Weights of a small GPT-style language model, trained from scratch on English Wikipedia: biases, a variant of Muon for these matrices.
MLP neurons of a small language model. Each row is named by its layer, matrix (up: input weights) and neuron, and shows model dimensions 112-207. Each number is 128 + 24 x the weight over its row's rms, rounded and kept within 0 to 255. Numbers have three digits each.
After each neuron's rows, "fires on" lists the tokens most often at its 100 highest values on Wikipedia text that the model never trained on.

L3.up1872:120161135131126120118102125110125106121111101085103128185161116171144117114120163098157138124128146097145165149117123096167118099124124088134105149133082150126139099116134120127061079134107079112130144139102132133137117116147119131167105067116147113130164144146108110082130059125073146183
fires on: " to", " for", " in", " and", " as"

L3.up1182:096123171149120125141122120131114117166160134114147107130138117074108148114152132099171064133108125139115141115118067078152172159151143126129117105091152107133119165102143121059138142103155088099132091128106147149122113115102082111127101178150123110082131166101125119140123104103109147159
fires on: " of", "===", " with", " [", " what", "\n"

L3.up994:117130127154103140127141144142080122147135159135149156118123146138117121109098125125109139120146161154134097129056130093123108151113105148118126111160133111125087140082166179122149146136104143114132112086150137112117117128133114097157096119164134131120130139130181104165130105115119168120
fires on: " |"

L3.up884:093152148118120114159131076160136150098166107116128135137170125114119154125157140097171154154112126115102099091130150117136113141165176155164114119156135146096165119121145125168163118094109115130119126095126111083139142133103129140134137115137115148143108117164119146139095139087156083147
fires on: " |", " of", ".5"

L3.up398:146121105138112143125103076114162117113070168120148114125087145111127105139115070092162104136177131126121141183069133099161130125126136088134093105113116174128105112107140118145124120117098152143072134103141167115150092145124119108148111092129080172091161168137144131139145118153133128139
fires on: " the", " of", " a", " |"

L3.up2502:076144106114105136153069095174122149142119142139111111143111140125129124116088072153152132119117147122103103123123123089117148104116129115157084118156133131161156105082129125116120185144154126143147123092132153128100175168117114101136142098140052132124161155159138090139142074123142124155
fires on: " was", " are", " been", " to", " is", " were"

L3.up278:129119114132090111120093132106173123129122113117153130141146101121119149110132156147154103128108089111116131136149183118154118130113137178111113116159095139166155164091138132109085127123164105146113103099119102171139156155115171168099146083101182132137143117127145103130162119108126126169
fires on: " of", " for", "l", " to"

L3.up225:128137150094134075149181117131126133099142139145138097060137149095157140124115114136115117149148127121096096144113149108121126116109124115125126101158120145100126195124152106126092128156089177091135056139154067146123091127129076139134160120149114136117143131110159126096138125122104159097
fires on: " to", " at", "===", "\n"

L3.up1514:110126125118155137156153107141111141100093149178145105107141130126113154146118108150140133110133115141140154102121145112102119112122128144111168169120115086114132095107140129120162114183105132160086125117118159099107161094143124140084112159106115145144093125122140090151095122112063124164
fires on: " in", " of", " at"

L3.up1428:117136143109097105140149133128114064111153111128146105159127102114155139117150114117114067170154170154120183149122121112161079116116138149144094126095097119176090152105120121144157123101119110121175129176093119099119124110108122080109128145142149144112139114121110148106105109133107122157
fires on: "\n", " Adventure", "-S", " first", "C", "–V"

L3.up186:101128119109110123131131097143176137123115096093102126163180136183171114173132143120113131128130112099143094130083132092093149142082120120125103069111132096139133137131138143115118110143170148130138113057087152165119158143152116112137098119167122160109109151137129148160111108121096120082
fires on: " to", " —;", " RV;", " it", " which", " 20"

L3.up1167:095097086106127110101157073151129144158175131159088074131131155162142115168164122147072127107132140145148134087082133134114121142122115122164199161130151113101110140122119141124118086166157124176090074112140111109105125125126150104114105124119099131102130093093108104150131158139127130141
fires on: " in", " from", " the"

L3.up1881:136119140149106133091106139134137145149153160145115153169155155136087141105134086130108128128143123131124139151126164115146138116124108130121099170124126178151127109124128125114119151197113170146142119103092148104175150125088125121140121102118128130140153134112102152159139120157116108157
fires on: " and", " |", " ", " ?", " 0"

L3.up29:153169168119146153127111147118082116112169152088130125146105129157121101077136165096121142139096145146109145121154152139145108194157148159117158162117166084129122152095133125120125144131102146091173115118138161116094119158132123130120112119105142136110130154119153103127137195140105138159
fires on: " |"

L3.up1746:096137108079116178109102072106142096153139088135158112143128166157114145156169157124158124092159141147164105097121112132152173126159141144116181100114123157121096133143151095131113155110141128112144118124115141100095135119113146148120112168147118091130113094139105116139100072110121164128
fires on: " of"

L3.up834:121142088141151099120110136153137108144176141109132124117127176155145216117169110125182127146125168109108151192102132100102066141143156112118082138118133101116174139161158093156119093130159116142102157119133130120118154127128174175115106115158081105123134178137099149085140130089113135147
fires on: " ", " Yes", " No", " 10", " |", " N/A"

L3.up1217:124181117082118099166135133185151117100138138083139114124146125125177133116141114136163148116123142122129128137157091161143087142101150150150134142127129179124125106165106109146147138111121138119100125141119141120157108115099162120105124129131137100110086140124127150128114131129111125175
fires on: " and", " to", " for", " her", " the", " or"

L3.up1091:098114111126133117163174143172161061102173114170113119137104132085119149116096098107156137116099141087116123105127149111134161143138128161124097145148138151138110144097125144146140136112097114152141131142117124073136161104109168130137166099097094069121145173150110163119149129122078075139
fires on: " to", " of", " No.", " Minister", " around"

L3.up1:121101164142108190125122089139141141134103157133143146104127121112174114120112147109128091152140128115099089122167112147056134138153086097113144146138110125119142100149147108103089137144151164128136153162119092104100171148146145124118125126133107105138069142083117184098160125170162150100
fires on: " was", " as", " were", " are", " is"

L3.up376:202126133172139164136134159173112095136161101125101123152170162134103138180139098116113102162116125137090147123145091111094113117124117126107150125113088126143139097147149108126157077108103116154149120111145119140125120106116146116140122158117131097145152094131140106132118134144141125128
fires on: " the", " in", " to", " June", " February", " September"

L3.up1747:120114123117152172136107098143101095104132120089170112094126174140107136126142154107150134108089119134099175130104118115106172145102149155111145139099123176170124146145113126133138160159117135096104129120109118149157109116098124125165120129102148088137134109138127141156126119129123148093
fires on: " of", "r", "od", " for", " |"

L3.up2022:109141117131127116129109125134114117137181144093140123137114137108113164143145081131134128119103134141145106149108122148065110097137153084159118096140177166140152174116112151118108106146137156140080137090107114130152122141111158135121092147146118094153128108126104153171127128089122146148
fires on: "\n"

L3.up1785:142139138129111135130119129146114093146108152105143083137148123126098140164132125112181159106169150130147143123103142121093142113103081089161086119133074138103116152146136149085098142094136098125121171134080109164128078168115133146119098129102122156172114100176131092148121120100132123124
fires on: " |", " same", " first", "k"

L3.up267:127112133116136112103145166166143106121113115107118146141157167149132164176127104125111145138089130122106124118160116121102135125105072143110121093150174111148104146120135150152136173089133141135162128113123124141111136128127137118115167116156109083145105135155148139148162095117115163116
fires on: " of", " a", " for", " in", " an", " ("

L3.up1190:109135105156136134111125128156099107135122138159126111150167119143137178147143155081104100163178131152125117150116156126149160186148172129134114166093115132109157133142118136106133087177172116129082081136130134146142186131132115134170116136127183151138121130118097164095104115134113106132
fires on: " |", " in", " the", " of", " 0", " "

L3.up750:126135164124100107104131163144124160090115092126135100148153105099089135106094127131171147045091078149138101163166162131120132085097135130112124119128132135125122148169158144079112098103146093070141161109117101089084144137143111156097167167154059136104120150151123132091138134116138103133
fires on: " |"

L3.up1753:134093125122085134107058111143138100118131171108121112108131140144152145145107157102095140139110150106154148138137171147145158110147093138137111113163156126115142107103172132127143110148106134116166102123152125079164152107114052082146145115137101099121187151087115150184125117125111156110
fires on: " and", " then", " or"

L3.up162:120134118150104109120119137081140181138140131114104124112084186183124170114140164116135170126110125147142139146095143135116157129131119165144108162168165141113102076147141143122148131113041151120118152139150165154113120120141123098118132119105140128154151107158097122110116132096094124140
fires on: " at", " of", " with", " for", " from", " including"

L3.up1503:106126156107092165129116162126110135134118150136122155140115115087152145097188115150128177104184137151092092124126164115165123121081158112116120148133109128111112126116116118140120098150109116131143097166155145090109110160142092074139099144159132094128145107128110125121116166144146134122
fires on: " and", " of", ":00", " to", "ly"

L3.up1832:116072136110130146114127146129138131124125133098145118107168152119136151178119132100121078109121146171109088155146109109128119153094118112142127126133138102176128164121101153144141130155156130134160145137138149091120138118124147125164115143145161115092100133102111179155118124114107068134
fires on: " as", " a", " it"

L3.up1716:121151137145146120133099121085145121104132143088148137122164139129097125116098103126085136102182157115123122154080101135151111128132124163111119093134141148117116144142130127119098161112167140082099135084119155107126163116120131139091081093167086167093058157135119164159116098091107102132
fires on: "\n", " |"

L3.up120:106129104125102120127114139104143106151081109149135111162065154132112147098125132103153171133141111139138117142116148160120100086120065178141113117129145157175113133149175114141134112095165130171101107143095120103127132133154115105138155126104136102142108148161109142129129134109122141114
fires on: " as", " and", "0", "9", " only"

L3.up1074:114150110155168135101136154137117126126169113135173140099116157115126165135156124099096111114103114115163094115137142104126101174102133107137147107130079100146138127135108086134130149139087151169134112118113131131138108124119186119098120159112160128133123119143080150082109134081126112175
fires on: " in", "|", " at", " on", " season"

L3.up109:126121135126101163118132145141089121111161140118106110129137124130132132116124136093124137098119099122140112157120156112076138129121104110146108123100099101083138113142101121124153126072114102138165121105140145151123102152117074133102171118129121126132098155143125128128105175152124115094
fires on: " |"

L3.up1968:127124171144120152134105101129129098127124131139164126170117159122105105103121095132181139088130104102129107138146130129091100132136127113117136158126100082111089165132146112111126161126106109157097155117138096116140095161119129092127138144128112126115138153164168146125164068092117146165
fires on: " of", " to", " the", "/"

L3.up2259:121144098120093124108133103143131121104195118105130087122150123117102111161151112171113117107080161129134132099151132122155112121131148116112147162109102107103133128142158155130172145141089112111106151146093074167105170107161147110142135122105173129137129144104090111116105164109118161105
fires on: " as", " |", "\n", " from", " for"

L3.up2314:128123139137136116144131118143135112125119167165100163131070111133118114146135124136157136114109162138107126125096142100138179126133111104142137122161171148145132110132154115150093107145120114105095137154071131130130140138101124157185124120136095123099145113151121153095128149133120134143
fires on: " that", " he", " they", " which"

L3.up2433:118136126124134143156184075141096120090130098123167145089117105077142160155158123084088092126164146152119116156119140154091168100099135138136131085138123133106116053150110098124188088153096135143121104163134140118101152095158134136129143118171130169143136137103132155132143142150126118108
fires on: " |", "|"

L3.up500:153111182131127130111109108110127110140132118083090129129091121142134089114113138140129167122151166145140119134106142149143122123127093156146122098138098120112117115095138145124134132117146136094164106113095114137180129093119124119131156090170052129083133158093119137121129150156131140126
fires on: " who", " that", " then", " which", " and", " at"

L3.up2186:134152146162100121168114139151153086172112164117089155115156106110140073157167082094120108119145117173121127118118148140109155135131090136156112140166123104137121094134164152098115152102130156113083139143128125116109123160104136172159161132142103140082180097120136141130110122140106123157
fires on: " that", " which", " with", " can"

L3.up1543:183154109141105115182131134121105149128162150126168119115141133144165121120123129116173107149139121144109125130111121145145148144159145133166124128164139138130113160110175100133138132148109162095138098087083157127135147110177096134111113140097086102153114093146140130099139121090064143132
fires on: "\n", " two"

L3.up2091:113117148086110151110122101108097164098115149120100059122150110138142127129171147104153087128146110128136145151164153122146083136098145123124113115125084121138112114146079130124144144119131142132131137125142093149104127137153160155116139148082082136101144139170122183092161101108117109151
fires on: " of", " and", " the", " for"

L3.up481:159178171161129111126118146144141139170096124115110113100114113113142183157123113119127120123110138146171134149047160128154183132113143199117108143136103123167145114100136148095117099157083151100118174140105094142121130133109133150126135126145103139143087134106117143139132130094127153137
fires on: " which", " that", " who"

L3.up2334:167168145162108121126163113139117134127115084151116147124133136121122157151154136140113103117153142133123098113104137163139128108148146179105143153165108182169129124144086139143136132140099141134156129139160109138167132129072154097132136135140108142113155145137109133127103128103119112148
fires on: " and", " to", " History"

L3.up2697:136104127101121139140142113136105156117204140108113152120091121131116172112167061145147147136137143167157136139139139160172082088123139129115150094078186155096129133136164127114137131108120167168161099153109158120128120121140169136112134163159112131116122085133105171089154129144127150139
fires on: "\n", " a"

L3.up1985:133114134099118098111132122164149125124158127085138149158135118119148120148134094161130103132119141138147139157152135156122135144144154131106103116135135131117130141113156134134147132121139160145100126083147137135100124149147163143117106113111096135116127102153110156103159135083134096158
fires on: " |"

L3.up2787:135131153116111106170136110119088103101158147109160122132171140134136138132153137125114108153119136155111098128130133104146155149098116121153135102121098118125120112117154166114138106135124151158134115177139117117126097126155129125139139197146143158147141107120127121137134119125154108180
fires on: " a", "B", "-B", "est", " (B"

L3.up104:134091132161123130176069121140123128141168126104141168100149150115091141121174180111123134139094108168123148088141124116123111106092134164136125132138135109134138154095160176104072146133175137087130153154115126104112150095136137110131145065151147117151128171150119149106127139115101157168
fires on: " in", " of", " by", " for", "A", " to"

L3.up1466:139109147123143099116124118182184143154162168101108161146150145131140143096106150103183137136163100129075081120154131094155122122136149155166120138136101128128120116102119132141159120121146137129145133146132109124138105141127148150128152116118147127116133149119135178103122122141137146163
fires on: " to", " who"

L3.up1179:142141117146121134125122128111136132118138115138107108156128085113138113102127160128136108137135092142088148116101151114106098113130143149103125139088165169104114173109123120148130131107097132117105115144146126115135118142168166116096124124115122149170115111158134096102120083145109113137
fires on: " of", " with", " a", " from", " an"

L3.up2211:110157138157133128134149099103132127124161102160144097112091139116129127141136145125120065131151182147153096101078147173157142139133159107115142114118148115122128132119107125151140099132134147160135091149132120112133146095099140121183135133163171132138103127129109098139113132112105117129
fires on: " and", "iv", " a", " or"

L3.up2023:155123120088107126115142102109148137138154100100176130114149147140130158153154143166143100112135123107107137147138115162145165115134114157114129119135148127149143157118145128189125127170108137103145164125115140159125121109126110119144122116098145132154104108123125108100083169076126159143
fires on: " such", " or", " known", " |", " Arab"

L3.up1911:153128168139100159108111093130129124109140112156117145166126141150109115148114129101162123114109115155093148138146169122141122114095161131110163100099114127107180111143107112155156112140109124102153115097119123141155134162145152180128116126103125135141117171147088128137127120100145088144
fires on: " as", " and", ":", " &", " the", " is"

L3.up1176:128108169093140100112175110123146133164126158118110120105143141097113133149069130144101144124148152135068108182146123139117100153115115138163181158148147128121130129095114178148140103150093155124125188182159130166118126114136141085145087154155150128131157144120138070143105143097102148098
fires on: " as", " before", " after", " over", " since"

L3.up650:129121116134152118134133104118111095126145128086087138111135099111120132133122141109129141118089139163124089130111149116118145139156159140119177156152150144170108102125149164159143144184169128093138121145128115099148171093118119131114085155172067097119109155126109101125077155093122162099
fires on: " |", " and", " by", " going", " in", " then"

L3.up2444:142154123137120155143146137093102143115134144116141102132168111119136142124099121109148133091117099098146061137136102126110148149154140128150104125101088134075100136144121153125140110134112109089179135142101088143134124087100149144151106140117125105117107121201143079122140096132123138106
fires on: " |", "\n"

L3.up932:141119123109151123118132151138165103128120148147131088147096122130098087129193089163145141106107150165133137163126085129109135129104121148146107127088115112154172120123119131140123136161127118125134125087131131128122166106115100139104134129123090181103134132136125128128140128108125143091
fires on: " of", " he", " that", " you", " when"

L3.up2724:111124136108125159093089135162125142145152133149093103131166141134156157165151145115081131115131186089126128144128172144116153125127137157140110128154132132151146072112107122109150137121176119069165144148149158136097129138118113130138120125119128166134095111132093152136115145094133156187
fires on: " and", " also", " finally"

L3.up392:118127143144141144091105108145108176163076153159129123100118136102159168154111096086113123100137121145160090119145158159087138123161140132070089126142108107181119141140130124137135126113119114146128108110170153117138125117202105148107144157136095091138107115136146130083160126138116159086
fires on: " |", " were", " was", " United"

L3.up1593:110151144132152167115089097145076135111176150072132135085132140170148132101173133125116095108127146124116108114157125105118102140181154147131161109112152150067104138162172128117147092132142114150121114109118113098104162160152145133102136134129129153144115177109027104105134117126098113122
fires on: " the", " of", " National", " for"

L3.up2388:129129135101140112102148122142147127106122107060150121123150130144126107091124098125138109109130093149105159151135107125128135137141117148101146125110087140125124122091133117112130098135139114117063072152155130176139096126132125138145125127112149120160109115120171079106143122156077139143
fires on: " the", " at", " into", " to", " a", " of"

L3.up637:121146138142102131131167087146112132086118132157119146139122130157113098142138161136119151088086160112143111144086144129114151102116127115114135164163156138086132129136115158137164138140127134089144097095125125155187166103136170140124138146113143098139114121116149151186129130074102170107
fires on: "\n", " |", " Peak", "ug", " chart"

L3.up1845:163125121117132141147107145139093104117171121103158107096136116086104097146131142142119166087118123140132167156149109102105124135121135164163114101170105144122125174113147105118117130178086096115132213147127138139117090106140175098128118166089173088132156171131116105096148111103124105140
fires on: " of", " and", " or", " |"

L3.up1644:168169115126110132118093101124130140130146158123152127140124167097101134137158111125088114117108116092148074149094148089156130110125106141129145168148160171129146133125131093101101108136142096131179157111065109128115130145127092147146118174139165127138134172146098144113126090120128069137
fires on: " |", " ", " 0"

L3.up484:145125094134132136118099114128146133119090168127158097101141112124141155138168111118133133114066122171156144125140109099136125122128168155086140110123144177165112137147096138194150148152146096110078105083116199153121122146116152139124123134122127105142165132138108136200094161137090159102
fires on: " |", "\"", "at"

L3.up946:142129167079143116107110108175123098138140112122145127140096171143132118111121117123177103078162108114126150159144163147126110140163103150127119144144153111127133134117122099129118120098116108133124102115135135107103157156134089120127121166125104128119156097131124163118141126140102147093
fires on: " |", " "

L3.up1933:130145120073123178089092115133163144104158146147125132154148116100110137194106126117173143168134114121122165091159118111129118157114152116139115133147131092137180111124167094128128086102172133105118131076139139153144111105124146205159134153107132127140125117192117121149156085145110160155
fires on: " in", " of", "\"", " to"

L3.up319:126145147136065106129167122086143151136143129075086125084189143141137162132134090119120130130123103141108087156140111151168138108131101101119102103096181148122143145171128162128120091103119132122153116128117122126121093126138119124131119072096131106085135144106139181154165124152102114121
fires on: " is", " which", " as", "',", " whose"

L3.up435:087097119115078109116126139133163140154145109147189100153153138104131136130110119147110140140113202120132166142125156095127088139073107122154159116118179116128124138102144105119133114105158137154111145163160143120106128152097102127101089135120080122120093137153129143120120116111151133145
fires on: " of", " the", " order", " District"

L3.up1223:135157085159116098102112119113106081144091092143098147092128141124127125086123156114132153102117138126116145134112168143135140149130126112127120117152160123135105087122101132115177112120121166159126135142139120145120154129130155116119134130134120179121135180101129162130109143086104131163
fires on: " a", " to", " |", " there", " of", " 5"

L3.up1918:130116127150135133126108134112120148169114110095113111113176146135145109148111129120114110155142130156119164120140138117154152151126121147117087120124090185137112093123161152119125178159133109147093110100134141115159154169117139150122142138142106125138133126127141165085134163147133079165
fires on: " |", " film", " in"

L3.up402:127129105079116143121164107126112099194123147139160122133104123131128091138176171101139144118114125082136163114125082138147130154118131134132168104118070132153128135142159096174171131103171117171074135117118143095155164153119142116111150129143109126153100178093117124158131093147066098142
fires on: " a", " an", " of", " on", " for", " in"

L3.up861:132108084123109134188149140166077163127064189123154120146115123114163146154202128093161152136137124172100133127138137142094149138146174109080117111136150113157135128135127130159092148139131092128142165120154117132120077157175127078123121137128132129115113117106130105149081149130096149147
fires on: "\"", "on", "'", "an", "er"

L3.up2329:156116089170092111076089097140119113134150117158121120086117146119121145094119095129122132124089111127146121112145167128069167119098150113116111091113139095143084139161128129095131165149102128097100115105102144134096153217071107143121109165107102141144144113129140114124138098080135136112
fires on: " of", " to", " from", " not"

L3.up1453:121175130167124086129115146156098169149191124065097164120146117121112102134101103110155150113143105117155116182175172117129150170133118121132111122084110121178121125113158128148137144142127132125137089077139152144146103149126164165098114115154180126157138181137149168095089145160126085114
fires on: "\"", ")", " |", "\")"

L3.up2627:110164157122122141110130112094195153119119146138127166112147128114145120138156127159120125143174132138147104175115147127160133119191115173165149160109141113116152109101130113105140140158141125098100118143092100166107111143110123113152141128107139161118092156192078141120123121111134136125
fires on: " which", " that", " and", " date"

L3.up521:084142104157115137103114100119129089122123132121138123113121118120176143099133145153152152090141163149124162142104112117145165109111122120140153168117121107140125121146168139160114106108112116150108119103133154141116086102124167128125113075113135131174123140156134087151129104145103102146
fires on: " with", " as", " in", " was", " for", " place"

L3.up669:141122140167116098143120115122116096126133121115127098145142142116098163153153114123144115101139144154107179104110108078119161081155088122130115142138143148090145071139151118150160123133111095130094122162123129129071078147122128144111154116074092115098129086110086091161148144099101121167
fires on: " some", " the", " to", " any", " –", " other"

L3.up1131:119110097114135110175051163109134140165134146142129130131064148171083104075113110128164143088125167195154113132145142107157157150103149117179142120139134140101141116133131112125128153177145163137151159152113169131143119123115134132105125152128112153128137167109145085132130122137121145113
fires on: " to", " announced", " a", " made"

L3.up1891:112130124168111088141099161121109120082101122114147121099129122125135154106120124120073146144131154159128136119120127119127095127126150135137107121140160159130111131106143161125136137094110131148127100126113096132170169129133134144148164123095162153120120095135191147161133177140136193176
fires on: " |", " 2"

L3.up658:149112094157141156145074142173156163118135107129121111114142132109124096129130097105145156160058147115120126122113165128128143124150133127126160136102061144134141094131178117101201092140117147171137132178102129129141123127121079146080124144129139186130105124166137099128121116159112153094
fires on: "\n", " |", " in"

L3.up1465:110122131128090111136153075117121115145157106148111123128145159163136102125170162081122125125142129145152115122144131153151093073197154073180149093113143168107149125152143071110116089136083129102142130123162099125131176146136132070134135099122173111153137145124134118149122195129133108133
fires on: " of", " for", " in"

L3.up2727:089168129098096151168122140089099133140115130100128107154120142139141116076141136094101146197128151129136102119107140108134121154148125133148119145161107117076118097113130138130114106125108115125134090119116131116157170118098126129103126077119157135122141152100141131124127138089129101107
fires on: " |", " has", " have", " also"

L3.up2217:114115122132158175118089102115131132139069126162104137126101099126134107133126111134170151168165133144126098105142137111133156090169157137125119104108173116210132121144129143182113112150130167103132092118132144120164148182144143123108180111085132160112105151112119137105114113154131157122
fires on: " a", " of", " was", " an", " company"

L3.up2046:130089132131141096127143103139119115148077139119160162159141159151113134120148134117133134062108092116129136139119180135112096119154105148115130121108102098127166141082115134150169123114111117074131129125102163112160144128129119107107118131122143109149154165084125127110148072104089102137
fires on: " and", " for", " the", " release", " a"

L3.up2148:138121175148094115080139131114145124125106123153141144146121109119090133118115115109121132074138118123149130167126184159117177091147148171116126114133142180144111145127154114146135078116130134123102118067099134109124095125149107136113121101156085136153064093155099092140158134138103142101
fires on: " as", " and", " also", " is", " or", "),"

L3.up600:125129143138159170120100113111120155157109106147123136159130166138089123126119128110131121147088164137191115139172135131129141106129114097137136144138086120143113141066123089096181106121192140142092115120123141135137133141111168125107111124152112116072104144129151073146116112127168127115
fires on: "\n", " of", " in", "7"

L3.up326:131139124132111106108132169134106122148115182130148095162160153129138125096134074114122151143180141140095080110107166067131122136100110156108148151140115122129158183135126144133129104134104116132150112150152174121132124089119123169123084162190126151121138197109140105130098104116156096145
fires on: " |", "/"

L3.up754:117162134156128176137176154148149149145164159153104155110120109116174113161163084158127121131113113148053097157140132089139106082082136096136150108130119115154132104118102140116108158085135087113119127123114128141155155159093143104117131123114111138182130107135084147134100127132172097129
fires on: " were", " was", " also", " not", " more", " are"

L3.up2578:131158117128162139144152161149144107131113092129125129166116132144143130153128165170091126103143133187149071125129145109147123144129102167133114083133143153162115138161120115144127095103135185130140116132115134118132138156121162129106126092090155108126129177121135101113090061117100086098
fires on: " |", " Team", " as", " and"

L3.up962:149121108108130107149087146134129154135145178132134149154100145098136083124099136168156117112141125112148119147113162114107110107141126108134090166125172153102107135115140151118170154150143081135130139151140103111078134134086121105091147118107104168179127136129143140070130121125089153141
fires on: " his", " of", " its", " a", " but", " these"

L3.up2455:124119128135116114142117155137105104183130185136126100126126123115139162085130122064154141102171134188115161091119135159150105141115138134123080076161143092118127132091146151090153159131084132130146138113138205096116066162151160163120161101107096115132108109144143133103164168131142111150
fires on: " to", " and", " |", " way"

L3.up2098:105125134127079126121149125123161173183097148148096130139088190110100149122134126122199117118126061116145115089119160100116119096119171128159084099140133116110096109120139114127130119111100138122073127144087130121146125157123089171175146108099094154136169162124146098105144132076131131133
fires on: " which", " to", " with", " called", " who"

L3.up1377:112159143142131078154140103133124112122124112132126095125142129146156150120138128144118096156148108133122122111141139113141115102138148099128164164144114158142119138139131164086166082131136135162097075120122116117134110081121128102103094112118154155144123103131131144166133133129141115088
fires on: "\n", ":", " his", " His", " of"

L3.up1722:119118130153101118139140128136110122118146134124118129093116132104103193095128128163123137119122157157123155099095136139106111102182111157102099145111112107103141087118122138108143081138119127115116116143160123120074169141109158137124130133116126135111090159143118129175120142135088135140
fires on: " |", " of", " in", " as", " appearances"

L3.up1597:167129183095118143174145132169109137117150172112105119145137108119139162104126150122163111130126129084148107135120124101128107116137105137154138104145147121134115111141101128117132114084095094138153127112121121124094157085115117163125132132052119096148121109125101150139143106104140120111
fires on: " |", "o", " of"

L3.up552:132130092143151131104094163130153105164103122143120135145122153071129184109140125112081121168124114105125139130134143124128087132114142159155122137168136138145154129100136108116142154142142144142089175134131148132135127136144105130120104101146151102102136142088154119108150091138121114165
fires on: " to", " for", " but", "off"